MLP neurons of a small language model. Each row is named by its layer, matrix (up: input weights; down: output weights) and neuron, and shows model dimensions 64-191. Each number is 50 + 15 x the weight over its row's rms, rounded and kept within 0 to 99.
Before each neuron's rows, "fires before" lists the tokens most often just after its 100 highest values on Wikipedia text that the model never trained on.

fires before: "1", "2", "5", "3", "4", "8"
L9.up198:64 38 23 50 43 75 64 47 71 44 22 44 49 61 63 81 58 36 65 43 51 61 50 29 31 63 50 45 33 26 35 51 44 36 54 64 61 65 56 47 80 26 50 33 53 43 72 49 17 52 72 44 44 35 38 40 43 43 26 27 60 25 69 41 49 46 62 34 42 47 55 58 57 72 34 66 69 27 55 66 54 76 54 39 57 48 63 61 67 50 64 59 59 60 54 31 25 65 44 74 64 49 53 68 55 24 58 70 35 36 54 51 81 20 59 42 67 24 45 13 39 66 42 64 73 43 80 64
L9.down198:34 41 29 25 39 26 53 81 46 52 58 37 41 64 19 44 46 40 61 59 72 45 58 50 41 43 15 65 48 60 45 47 42 61 06 52 45 51 52 60 53 29 61 67 41 70 50 65 58 21 50 63 37 47 31 59 51 50 65 58 30 54 37 59 49 70 59 13 33 53 81 50 40 25 38 88 60 56 44 44 56 31 33 65 52 45 63 66 56 42 29 51 76 59 50 38 55 57 66 51 57 69 44 69 54 61 50 04 57 52 30 71 44 50 53 31 62 28 50 03 47 71 61 29 49 56 36 52

fires before: "8", "9", "7"
L7.up285:32 58 33 57 73 45 40 73 52 39 46 45 48 62 27 65 36 52 47 60 55 62 46 56 49 32 48 45 51 55 91 57 61 42 44 66 00 37 56 83 65 40 36 39 60 45 55 48 68 75 25 15 52 58 67 46 11 57 44 61 53 71 29 80 11 35 35 45 71 42 54 66 42 37 32 52 55 34 60 59 33 55 55 59 69 56 45 51 35 50 49 40 71 42 36 68 54 41 46 62 62 61 49 62 26 73 52 59 63 39 49 42 44 63 68 62 60 59 41 39 47 51 37 45 46 63 46 41
L7.down285:33 05 27 55 48 66 38 88 54 48 54 45 36 58 41 80 52 49 38 18 47 56 56 35 61 40 57 70 49 55 73 35 22 82 33 63 55 49 62 49 42 41 65 49 25 29 58 29 55 66 49 51 68 40 31 52 57 36 13 63 60 59 46 75 41 50 44 39 75 21 63 72 32 62 48 55 40 62 47 42 63 25 49 37 53 50 44 52 49 58 49 38 63 43 40 68 58 63 57 65 57 38 51 61 74 23 64 32 60 75 62 34 64 46 41 70 71 53 33 47 32 51 40 30 49 21 31 50

fires before: "3", "1", "0", "6", "5", "2"
L9.up640:32 62 28 30 55 44 47 60 45 47 47 39 46 48 48 37 60 52 72 66 41 48 81 45 39 44 50 54 23 84 40 43 58 48 55 55 51 40 67 35 59 70 86 48 68 67 23 72 60 49 64 40 47 48 71 65 38 55 19 40 49 45 51 33 48 66 50 36 20 27 60 63 50 53 53 38 83 15 84 39 68 64 44 45 50 46 44 58 64 29 64 47 34 65 35 61 61 48 36 33 51 53 43 44 68 42 65 83 57 40 44 80 70 49 36 28 34 26 28 27 69 53 42 61 49 40 41 45
L9.down640:34 31 66 55 49 72 33 71 62 62 19 36 56 38 77 84 77 50 29 69 57 60 56 41 73 47 61 53 29 44 68 26 34 29 68 72 61 29 41 54 25 21 64 67 51 47 44 35 38 40 39 32 48 43 71 56 47 46 39 41 64 41 82 49 55 59 65 31 33 39 58 28 50 45 53 63 72 39 40 30 95 18 45 33 64 46 75 77 38 46 50 60 42 45 43 49 44 55 41 52 61 65 70 26 56 41 64 81 61 51 66 65 44 45 45 48 25 50 72 44 36 17 53 34 72 50 52 77

fires before: "7", "8", "6", "9", "ory"
L7.up94:36 42 55 10 55 29 47 35 76 25 33 47 40 48 18 41 54 61 60 66 43 47 41 72 49 44 61 52 51 53 76 47 53 43 46 34 58 49 58 65 46 56 30 61 58 59 39 60 50 30 37 33 65 00 50 54 27 53 59 31 32 21 30 51 54 54 36 48 40 26 55 33 25 31 41 69 61 58 55 27 37 65 25 59 76 50 60 53 61 41 50 50 36 71 38 84 32 60 53 69 65 68 48 64 61 69 24 56 64 55 63 28 36 70 57 61 37 42 61 59 29 61 45 56 53 32 60 23
L7.down94:20 42 50 31 64 46 44 57 57 54 75 77 14 57 56 61 60 41 68 77 45 55 32 61 64 29 61 53 63 45 54 55 53 17 38 46 66 71 31 73 51 55 43 48 27 68 52 15 70 54 46 38 75 46 45 56 72 73 34 59 51 55 60 59 53 34 44 63 57 24 36 37 40 09 50 58 40 36 44 57 61 63 41 59 36 45 45 44 66 53 79 39 34 47 44 61 56 59 52 37 59 45 57 52 69 69 29 49 36 71 50 37 32 73 31 57 55 33 55 36 31 61 45 48 80 47 30 20

fires before: "1", "2", "6", "3", "4", "5"
L10.up578:64 40 42 47 38 45 68 47 47 61 48 35 57 38 42 60 59 66 63 51 32 51 57 33 44 45 50 59 07 52 58 34 27 41 52 57 51 67 69 50 55 61 57 60 81 48 30 10 32 58 53 59 65 44 62 63 56 50 26 50 40 64 55 55 70 35 70 44 38 49 52 53 45 39 40 73 47 46 28 59 49 62 64 35 42 90 67 58 40 66 63 33 08 61 52 31 95 37 48 65 44 64 46 45 63 22 45 69 37 25 74 55 43 36 43 50 45 22 17 59 57 42 60 41 71 69 69 84
L10.down578:13 63 56 61 37 40 57 38 65 24 51 51 55 45 41 57 61 30 52 61 51 49 58 72 70 55 40 21 67 64 42 51 61 33 36 78 62 43 70 54 45 75 64 49 42 22 58 63 38 36 45 50 25 33 63 60 33 16 47 56 78 46 38 38 40 74 37 35 50 61 59 52 22 56 71 69 46 50 34 25 43 59 37 55 43 68 41 50 62 41 42 68 48 38 27 60 50 70 50 67 45 72 66 44 44 35 31 52 55 51 66 49 40 33 45 76 17 36 62 37 63 14 46 39 74 63 37 38

fires before: "1", "0", "4", "3", "5", "2"
L10.up425:51 42 67 36 29 58 36 45 30 65 52 64 47 53 43 75 37 62 39 49 56 55 56 57 42 65 47 52 35 43 56 48 34 28 64 51 46 56 59 36 09 57 46 38 53 40 79 12 41 56 85 41 44 68 46 28 52 44 24 58 45 48 41 52 48 65 48 45 41 39 85 45 64 54 42 38 52 29 52 70 68 78 39 78 09 38 76 68 61 52 61 52 36 47 71 60 38 35 33 44 53 40 55 49 46 67 42 63 41 53 35 48 47 52 56 54 44 37 34 71 54 44 49 83 60 52 63 57
L10.down425:70 40 41 44 93 55 55 99 49 24 87 51 49 75 40 43 65 49 65 20 40 46 53 37 64 52 40 51 50 53 40 34 71 53 47 50 58 47 43 30 44 50 60 40 71 50 57 54 59 43 55 53 58 52 33 65 17 71 31 52 53 69 52 43 64 50 41 46 14 47 45 50 58 53 56 37 64 41 41 12 39 31 33 32 60 70 68 36 26 61 34 44 89 48 44 15 48 58 58 75 30 58 45 33 60 74 50 65 53 89 64 76 47 54 46 57 23 57 60 64 38 38 54 45 45 40 47 54

fires before: "1", "ai", "2", "9", " ", "att"
L5.up434:60 23 58 18 33 54 47 57 45 44 62 59 41 36 85 53 38 70 75 47 28 47 69 28 28 63 62 34 47 59 67 57 61 43 62 51 60 70 63 63 47 63 66 50 34 53 32 62 60 65 52 34 60 47 20 58 62 38 65 59 79 44 47 44 39 60 71 46 52 41 47 48 20 73 48 40 35 66 45 63 49 72 38 61 68 30 44 25 87 29 44 66 59 43 43 65 44 49 52 95 55 42 51 44 34 50 73 48 80 60 74 46 59 43 30 30 49 77 41 35 55 60 65 40 33 24 38 52
L5.down434:36 40 49 66 59 22 60 31 58 51 71 71 20 38 48 52 58 50 90 04 52 59 54 44 45 62 43 46 91 67 63 46 31 45 43 49 34 38 64 76 38 72 60 20 50 49 59 56 66 36 47 35 31 29 56 76 44 76 25 27 37 91 33 52 52 51 35 49 82 56 34 54 51 62 28 59 28 62 43 41 33 53 65 61 72 34 38 64 55 56 90 62 66 48 50 45 36 74 41 47 44 49 53 23 48 33 51 36 65 43 45 38 25 21 38 64 71 74 38 21 63 52 53 45 53 50 85 65

fires before: "8", "9", "7", "ribut"
L9.up123:64 68 51 59 34 48 48 53 27 63 63 37 60 32 48 82 47 55 50 44 41 60 63 22 38 59 39 62 61 84 51 40 62 51 64 46 51 54 37 52 81 27 71 54 39 51 48 38 50 57 20 42 54 53 24 55 30 63 53 32 61 40 55 54 46 44 52 55 65 43 71 78 60 35 34 55 14 32 65 65 43 53 43 40 17 55 44 34 44 69 31 41 64 14 39 33 32 49 35 37 58 52 58 48 54 36 42 46 28 49 68 24 48 59 39 64 38 74 54 35 41 33 62 64 60 68 33 50
L9.down123:57 72 49 50 38 56 43 50 58 59 77 36 59 78 64 29 71 47 78 31 55 45 42 54 77 49 33 35 38 57 49 50 42 34 49 43 40 51 59 26 68 56 46 25 48 33 73 49 65 80 39 64 51 55 52 55 43 24 52 47 34 41 35 46 56 36 42 36 52 59 46 59 54 44 76 63 50 37 37 39 11 52 38 48 45 58 71 43 57 67 47 39 34 54 62 25 73 75 68 61 52 61 16 21 45 60 42 70 61 83 64 80 52 73 38 47 63 30 70 64 39 60 50 38 66 78 62 75

fires before: "-", "ie", "|"
L4.up448:57 50 61 66 33 46 30 51 69 34 46 62 66 53 21 54 46 59 61 68 56 22 72 56 53 46 47 54 56 45 21 58 54 31 55 57 49 38 59 32 21 86 46 36 36 63 49 63 43 84 42 47 40 59 55 44 52 63 62 82 29 69 67 71 26 53 49 51 36 34 43 56 54 51 36 73 72 56 49 27 49 23 43 41 43 63 46 45 43 50 36 38 51 61 66 55 52 39 59 07 62 63 66 52 44 37 75 69 58 65 75 41 67 68 44 57 38 53 42 16 47 45 28 40 64 52 49 50
L4.down448:47 53 69 52 40 75 53 50 44 31 67 56 34 39 58 66 43 33 45 38 65 53 62 41 47 46 45 65 48 64 39 60 23 59 33 47 68 32 58 41 19 62 56 41 66 30 37 52 55 75 24 61 77 56 37 14 42 58 53 69 39 74 40 44 46 70 73 33 66 43 74 27 44 50 41 39 60 59 57 46 57 25 39 34 68 48 22 56 57 51 35 54 67 73 44 20 48 68 52 60 69 70 35 59 35 46 25 35 55 46 32 42 53 35 57 45 11 63 35 37 19 82 51 79 32 49 45 46

fires before: "4", "3", "ation", "5"
L10.up188:45 63 21 52 37 56 73 36 52 39 44 38 94 44 37 48 70 29 56 35 43 55 37 44 38 62 10 38 44 57 52 55 55 50 48 47 60 59 66 41 48 56 44 59 40 48 72 61 46 18 43 53 47 72 42 35 50 35 37 46 62 41 64 17 40 50 48 68 12 64 38 25 54 63 63 60 41 55 56 76 51 52 18 30 64 28 56 34 51 60 67 52 28 55 39 80 70 37 55 40 57 63 40 40 58 46 39 58 57 68 50 37 65 86 73 57 27 63 76 80 50 50 60 60 64 59 57 46
L10.down188:49 45 49 58 26 57 48 37 47 73 20 81 28 40 33 48 57 28 54 42 68 51 26 29 59 71 58 40 25 55 99 42 59 55 28 25 63 56 53 45 68 50 27 64 50 37 51 44 37 61 80 37 62 49 62 35 59 88 55 27 52 55 45 65 29 55 48 46 36 28 33 58 69 76 13 15 40 63 57 57 72 59 44 45 57 66 67 28 72 49 59 47 54 40 17 41 37 48 55 56 66 66 74 49 51 63 51 60 72 41 71 42 52 38 22 78 18 27 50 70 48 47 47 48 33 44 86 53

fires before: "2", "1", "9", "3", "4", "7"
L10.up720:50 62 63 72 28 63 40 59 51 69 45 17 62 53 56 62 62 51 46 31 30 33 45 39 57 53 59 67 51 48 43 93 50 76 41 68 34 17 69 46 70 34 58 47 15 41 26 46 35 41 74 69 27 77 42 57 48 52 86 57 50 41 60 51 22 53 20 63 27 47 49 68 58 63 42 59 61 43 50 31 46 33 45 42 39 44 78 67 55 89 48 57 44 34 45 65 33 54 57 64 50 62 67 52 49 40 60 66 74 45 34 65 57 50 46 64 48 35 35 44 38 64 58 56 60 56 50 76
L10.down720:33 62 67 50 40 52 33 89 42 38 39 69 38 49 49 61 57 42 57 25 71 58 61 58 25 47 51 68 43 61 68 56 55 47 34 71 42 68 72 59 64 46 38 64 42 55 64 43 52 44 41 32 40 99 63 60 47 66 60 27 83 44 45 67 53 73 39 20 46 46 51 44 52 75 49 48 57 62 48 54 59 33 25 54 60 42 45 74 77 37 56 45 41 51 55 42 19 78 44 69 82 33 53 51 80 57 25 24 38 54 18 69 26 60 48 70 45 42 19 33 35 49 53 51 49 53 62 60

fires before: " He", " In", " She", " His", " The", " On"
L6.up286:70 54 58 39 51 77 44 39 43 70 45 63 56 41 46 56 73 67 67 45 50 51 22 49 61 46 46 60 77 82 52 50 40 61 45 45 56 69 36 60 53 44 21 50 65 59 44 60 55 25 44 53 52 52 37 40 65 56 27 68 41 68 45 61 36 46 17 34 31 72 25 31 47 43 36 42 36 32 57 47 48 80 34 69 35 65 55 61 41 48 59 49 48 55 32 63 31 55 40 51 95 18 74 40 40 44 31 54 60 68 54 52 56 30 49 74 59 40 46 61 51 54 85 77 46 38 35 91
L6.down286:58 40 70 71 75 37 44 56 47 48 41 58 50 42 62 36 51 63 65 66 47 57 47 54 52 32 53 52 43 72 57 55 50 70 46 64 69 28 43 73 92 42 38 62 64 49 57 64 34 52 67 62 42 64 71 31 64 68 26 45 45 57 17 24 32 53 62 41 26 43 39 52 59 41 80 50 34 29 50 55 53 56 41 66 42 59 55 56 75 57 44 54 64 30 49 38 56 50 53 78 61 67 37 59 55 42 54 47 59 64 35 62 70 43 23 26 40 65 65 56 55 60 75 43 64 17 31 46

fires before: "8", "9", "7"
L10.up381:45 40 30 27 70 49 30 56 45 54 58 54 52 53 53 57 63 58 63 64 25 66 43 53 23 47 56 38 41 31 44 38 49 62 49 43 78 81 69 87 57 67 38 27 44 48 82 28 80 60 44 65 44 51 51 46 37 53 28 40 43 61 12 39 56 39 49 46 73 50 62 37 46 43 47 59 43 34 40 42 56 60 47 43 29 48 37 56 30 53 48 56 48 61 32 84 52 51 52 70 51 32 47 26 51 65 71 41 57 48 49 13 42 59 38 46 55 35 41 55 65 51 34 56 42 66 49 45
L10.down381:48 44 39 73 58 33 55 42 33 41 68 47 49 13 41 61 58 43 52 42 35 55 51 35 52 42 44 38 72 53 20 33 56 25 80 59 39 53 38 24 60 50 17 30 60 37 73 35 69 66 68 43 70 50 27 67 37 49 59 51 55 67 48 62 58 43 32 40 54 51 49 61 37 17 42 68 52 38 30 73 37 40 22 37 27 33 53 46 43 79 66 57 58 56 62 45 67 70 37 34 67 48 33 64 58 25 53 45 34 45 42 30 57 37 54 23 39 44 78 51 51 53 58 47 59 64 60 69

fires before: "7", "9", "5", "6", "8"
L7.up730:30 56 63 88 75 47 60 46 22 50 73 60 60 58 28 65 59 60 60 42 47 40 53 57 46 34 52 34 21 30 46 50 61 58 71 61 61 28 71 46 54 47 41 39 68 55 59 14 39 43 58 30 52 42 76 34 62 54 55 40 57 67 48 56 38 34 40 65 46 59 61 64 49 47 33 58 52 52 16 55 66 54 33 68 47 74 46 56 59 29 33 70 18 33 41 74 29 39 40 33 25 40 66 49 61 50 47 85 60 32 38 38 56 53 26 36 73 45 57 62 56 28 42 49 61 58 82 56
L7.down730:40 86 61 68 58 74 59 50 44 64 46 29 68 31 15 78 47 55 51 21 72 39 38 45 37 58 51 58 34 48 48 49 30 49 44 64 87 53 76 69 67 31 68 82 39 46 64 56 62 77 34 23 43 51 53 34 35 51 66 26 54 32 55 25 59 62 80 28 57 31 52 47 38 46 59 57 77 51 60 33 32 53 49 50 69 32 66 34 68 47 46 48 39 43 15 64 52 57 45 65 47 54 40 28 90 28 43 54 75 43 43 75 11 45 67 33 60 52 45 59 38 54 32 61 54 60 57 32

fires before: "0", "6", "1", "9", "8", "2"
L9.up296:24 32 37 62 65 55 39 46 59 36 67 38 45 57 53 57 63 51 53 48 63 37 66 58 65 61 68 39 39 36 49 14 53 48 77 65 54 60 66 53 00 55 73 38 75 67 41 74 44 57 33 51 59 49 57 51 52 37 50 60 70 27 61 57 42 22 57 70 37 45 67 66 27 33 47 58 64 21 11 69 51 53 28 46 33 86 40 64 44 65 70 52 86 44 53 68 29 49 79 33 21 42 39 13 54 41 42 62 41 34 44 50 50 53 54 71 60 36 32 46 45 20 67 57 86 60 48 68
L9.down296:29 71 46 43 35 48 55 99 71 42 70 37 44 69 53 55 60 33 80 11 57 69 74 72 61 62 58 35 33 36 21 50 32 64 55 98 57 80 51 35 55 54 51 74 44 46 53 54 48 50 48 54 70 40 41 35 42 77 30 60 27 39 66 39 52 46 68 50 21 54 47 34 40 64 49 67 72 52 64 47 57 48 45 35 60 50 59 27 26 66 30 59 58 30 52 32 43 22 31 74 59 59 25 20 59 55 38 58 39 44 28 63 25 37 42 64 39 44 40 64 61 55 58 52 58 26 45 16

fires before: "8", "9", "7", "io", " by"
L9.up1:49 58 42 22 48 28 29 51 67 56 48 39 71 49 22 69 22 36 13 44 34 46 51 27 54 61 45 44 35 70 74 40 75 68 70 61 71 51 48 58 46 40 54 35 45 33 67 26 46 71 36 54 61 38 55 51 34 62 43 47 51 44 58 56 51 51 56 24 49 57 51 82 41 25 70 48 24 33 22 40 66 41 48 50 35 65 53 61 72 55 63 19 54 52 68 72 58 54 59 41 61 46 45 40 32 21 48 56 32 50 36 63 36 56 43 59 55 63 62 60 51 38 30 48 83 75 52 52
L9.down1:59 36 67 37 61 71 68 40 23 60 71 52 59 26 54 48 32 38 33 53 37 51 50 45 52 44 43 34 52 42 64 41 29 48 42 58 68 44 15 66 58 48 47 31 49 59 70 62 40 59 37 43 90 11 55 55 57 59 42 81 66 88 57 44 47 47 61 48 54 32 71 58 40 37 64 35 56 45 72 39 57 46 30 70 32 30 12 36 67 64 55 21 43 42 45 69 62 38 40 43 42 24 43 40 42 41 72 20 56 41 32 69 48 95 67 44 76 72 37 57 51 55 37 66 52 69 40 70

fires before: "8", "9", "7"
L7.up58:32 51 34 41 44 39 57 59 63 43 54 54 31 33 45 42 62 39 52 43 10 56 57 09 51 56 43 66 63 51 64 80 42 47 52 75 56 65 39 60 47 51 45 60 57 47 39 21 52 71 41 43 69 34 73 39 56 20 63 67 25 68 56 51 41 45 51 40 70 22 44 53 51 32 61 46 12 35 41 32 69 84 35 44 77 46 45 52 68 34 44 58 34 40 39 54 45 38 47 41 61 43 46 57 48 44 50 41 66 52 45 81 19 69 46 65 64 49 28 61 38 44 51 78 43 61 36 56
L7.down58:58 38 51 62 43 37 62 39 46 67 60 42 87 60 41 70 64 42 31 45 44 81 50 67 28 29 27 56 64 28 47 69 65 37 49 52 30 20 47 28 55 49 68 76 50 38 36 50 27 54 43 50 48 64 36 42 87 44 54 61 33 57 52 38 40 55 63 32 42 63 81 56 37 32 72 29 53 48 49 41 44 55 45 70 48 35 56 58 31 08 54 57 45 49 44 11 43 61 46 58 47 32 38 48 44 53 58 53 38 25 71 68 49 56 33 53 51 57 55 33 30 75 29 64 58 42 55 47

fires before: "o", "7", "8", "ics", "ical", "ic"
L10.up497:50 39 64 27 59 39 36 55 55 54 38 35 57 62 43 68 47 48 49 52 29 33 78 42 31 40 39 19 65 52 38 52 35 39 64 55 62 51 60 50 48 53 41 65 56 32 68 61 63 60 55 56 78 41 59 75 30 72 52 62 54 75 31 52 62 45 56 50 30 40 58 51 24 09 39 47 62 28 58 31 59 49 64 57 43 64 50 67 67 68 69 44 58 62 41 67 47 39 34 31 51 46 53 58 75 68 54 54 36 24 73 35 35 26 46 76 66 43 46 34 39 72 47 45 46 75 65 44
L10.down497:54 49 54 30 60 44 27 96 46 48 65 70 41 49 39 59 58 43 10 34 36 36 34 57 64 47 69 58 47 40 59 34 19 38 57 36 49 31 34 40 61 39 58 70 69 36 77 53 59 47 49 45 58 54 51 80 63 84 44 46 50 54 73 60 60 60 34 52 44 77 54 34 49 62 66 29 54 40 61 68 58 35 52 46 31 18 52 27 55 59 39 41 27 48 76 67 49 30 31 40 39 93 44 61 28 47 65 58 40 47 32 51 40 69 56 73 57 53 54 24 31 54 48 58 73 52 46 42

fires before: "5", "4", " place", " ", "|"
L10.up87:24 26 54 46 28 61 53 16 41 64 55 43 60 33 76 69 58 61 38 49 86 34 45 27 45 63 66 41 66 65 74 26 63 19 29 42 49 56 64 57 41 79 55 38 56 64 76 40 74 81 36 56 52 53 40 51 50 46 53 43 66 46 53 49 55 53 39 22 65 62 59 53 46 63 30 70 63 26 43 85 55 53 34 63 70 55 41 30 82 41 42 31 71 86 46 49 44 77 38 59 51 51 54 48 62 33 75 48 66 47 51 20 50 44 46 67 51 43 75 66 50 56 54 46 52 67 66 15
L10.down87:45 60 46 74 43 48 55 38 31 50 82 58 50 62 30 56 46 43 55 55 44 54 56 26 60 51 32 47 27 52 51 36 53 69 22 40 53 43 43 61 35 59 55 63 62 45 38 42 27 70 27 60 62 75 36 15 62 38 87 54 43 50 50 51 56 33 29 51 54 62 50 72 51 57 38 69 32 68 59 21 37 46 39 59 57 22 39 38 37 27 64 58 65 49 28 67 67 67 56 67 52 58 49 41 48 43 60 41 71 57 61 49 25 54 46 39 64 53 67 58 63 46 61 73 44 65 59 16

fires before: "1", "0", "5", "4", "2", "3"
L5.up455:76 44 52 47 48 46 38 40 40 71 25 29 53 55 51 52 32 32 66 45 70 51 60 34 62 51 20 30 38 45 62 41 39 33 84 49 80 39 50 37 42 48 49 33 74 35 59 39 42 80 68 24 49 45 39 71 53 48 28 40 51 53 23 41 53 64 56 75 60 71 62 26 49 75 59 46 35 35 25 68 48 85 41 53 57 61 50 39 50 44 63 45 60 47 69 54 27 24 62 39 45 46 64 58 36 75 56 41 52 45 83 66 57 51 42 64 60 42 28 44 54 57 52 67 70 39 39 51
L5.down455:52 34 36 39 60 50 55 48 52 32 40 55 44 30 42 56 72 75 25 58 39 75 51 87 51 47 47 40 35 31 80 60 50 57 50 47 30 42 37 25 54 64 63 64 56 54 27 71 47 60 38 68 50 88 55 40 68 61 46 48 29 50 44 59 66 59 51 37 53 20 37 62 14 63 62 60 46 28 46 34 51 66 47 51 32 45 34 46 40 73 37 64 84 44 31 48 15 75 62 52 46 73 55 49 25 32 31 70 35 55 76 77 63 67 25 38 56 30 53 83 53 36 52 80 83 47 49 46

fires before: "|", "-"
L10.up148:79 51 29 27 58 30 49 46 44 68 42 38 57 19 69 56 37 47 51 63 52 55 68 36 14 40 33 47 57 60 59 76 43 32 49 30 87 26 72 48 61 76 30 67 43 57 83 53 53 64 53 75 52 71 69 58 33 38 44 48 48 52 40 64 52 76 59 33 67 63 58 41 39 42 52 61 39 49 48 44 63 32 28 57 46 44 36 39 33 74 31 38 58 41 65 33 36 58 39 82 47 57 47 63 30 33 35 42 73 46 53 27 81 61 58 48 34 65 30 60 89 59 84 47 54 34 68 70
L10.down148:64 48 50 51 41 50 64 77 35 52 63 63 46 41 39 49 42 69 78 33 56 75 50 60 43 55 48 57 31 44 40 70 57 63 60 51 61 71 66 66 36 57 44 37 52 24 56 37 28 54 35 88 40 60 34 43 66 36 53 77 62 35 45 24 67 50 51 45 55 85 20 53 51 23 43 47 53 35 61 51 44 59 13 62 45 38 52 70 68 36 52 62 49 52 42 45 54 14 63 67 60 47 50 63 56 34 45 74 56 45 64 36 69 51 57 37 69 81 04 43 32 65 80 69 36 57 69 36

fires before: "2", "1", "0", " first"
L4.up22:47 52 65 59 35 32 25 67 46 54 24 58 36 82 29 41 35 56 41 70 54 33 55 56 48 82 66 70 43 15 54 60 37 89 57 62 64 37 46 31 89 14 51 66 38 44 50 28 18 29 32 59 19 62 69 65 35 42 41 43 51 58 46 52 64 33 44 53 72 49 44 60 84 42 47 60 57 42 47 47 72 51 54 79 48 45 37 39 49 49 47 55 85 35 43 31 51 64 79 46 48 57 47 37 55 55 50 51 49 69 63 36 50 37 61 50 57 58 48 40 35 55 55 53 65 66 36 72
L4.down22:62 31 38 28 61 51 51 37 67 42 51 45 40 39 59 55 67 44 51 46 38 34 67 73 65 43 39 51 49 68 69 55 40 47 47 61 52 42 39 20 54 50 57 61 54 60 44 69 53 15 43 36 49 65 56 66 29 46 31 24 19 49 42 72 42 49 38 58 46 41 63 42 34 72 34 78 51 40 43 33 40 71 76 73 93 42 46 28 44 49 48 53 45 41 51 29 52 79 68 66 46 23 75 48 63 43 56 48 38 57 65 32 67 46 21 27 55 69 08 68 23 59 60 71 63 41 58 52

fires before: "7", "8", "9", "6", "2", " medal"
L9.up187:43 63 71 21 49 76 70 34 61 57 43 60 48 38 48 38 51 75 74 60 41 42 69 59 59 64 61 63 53 57 56 53 55 41 71 59 59 33 58 26 46 47 38 42 30 47 61 39 55 53 55 31 45 50 47 57 66 49 46 44 47 53 13 56 45 51 49 28 41 08 58 45 31 36 32 49 89 28 55 41 20 60 76 42 38 78 64 26 21 35 52 71 60 61 41 58 26 35 68 66 57 51 55 63 70 64 46 61 50 59 31 44 42 77 48 62 59 40 87 36 63 47 76 18 46 43 57 61
L9.down187:49 57 73 37 77 59 63 26 46 42 37 53 54 73 53 54 60 46 38 67 57 37 55 38 76 60 33 46 36 32 42 60 39 43 36 18 44 68 49 21 64 39 26 28 39 43 23 25 55 53 28 55 91 58 52 51 53 73 70 39 52 73 52 55 56 33 79 29 71 68 49 51 42 57 58 66 33 59 59 58 57 70 64 46 33 26 38 52 50 38 66 71 33 76 75 58 65 73 54 30 52 56 33 51 58 34 35 23 83 70 29 53 42 72 84 60 45 34 34 59 64 31 65 38 42 31 64 35

fires before: "1", "0", "2", "6", "7", "3"
L10.up645:62 28 53 33 32 58 40 59 61 65 33 53 65 57 36 47 52 53 58 31 46 38 52 59 42 37 84 51 46 57 44 46 75 47 59 63 85 63 50 73 61 50 53 35 74 56 41 53 52 25 58 32 76 51 56 61 66 33 56 64 61 57 56 50 49 58 41 43 12 53 73 46 57 26 36 45 69 49 44 54 20 68 51 58 61 59 58 35 66 45 37 97 49 51 53 12 41 50 49 60 60 20 31 48 73 26 59 55 59 51 61 78 55 59 26 45 21 54 41 39 78 50 34 62 52 42 60 56
L10.down645:44 55 31 22 47 41 33 79 46 77 40 35 37 56 18 91 52 41 50 88 49 35 52 44 51 38 53 32 27 66 40 30 34 54 61 64 58 29 45 16 35 81 43 60 49 56 36 51 74 47 42 61 62 52 32 33 58 43 35 48 54 56 40 18 55 39 63 79 52 44 66 25 70 63 59 83 33 55 55 45 66 35 74 45 67 40 67 28 36 43 40 56 67 54 77 06 22 44 38 50 41 65 55 44 53 69 32 52 27 44 61 43 58 42 68 53 56 48 64 45 61 53 66 27 61 42 42 37

fires before: "0", "9", "1", " (", "on"
L6.up496:64 29 51 28 83 34 22 51 46 50 31 44 20 57 69 53 35 44 47 70 24 59 49 43 71 57 70 55 43 44 59 26 74 60 74 61 49 50 80 44 52 85 57 61 30 60 61 35 72 30 46 65 59 51 37 64 44 39 21 40 52 41 48 30 72 69 56 55 49 65 46 43 59 59 56 46 44 58 58 45 65 80 46 48 48 47 37 31 42 31 37 84 67 45 38 39 69 39 46 38 45 39 70 37 52 44 22 30 87 51 53 31 21 34 39 34 35 47 41 46 70 38 72 62 56 16 38 29
L6.down496:64 72 55 66 23 50 55 51 52 30 27 53 73 63 32 67 60 39 29 57 46 38 65 46 67 47 42 47 52 49 56 59 43 47 35 46 46 36 63 37 29 40 66 48 61 44 51 46 64 59 61 30 67 71 55 57 63 78 46 32 51 44 48 62 48 30 62 60 55 47 42 21 57 24 68 78 68 22 44 58 40 42 56 47 73 25 50 58 36 19 49 45 49 34 46 45 56 51 50 65 28 45 76 69 80 73 64 73 39 38 35 57 43 56 53 54 74 38 60 48 49 43 26 30 56 43 53 68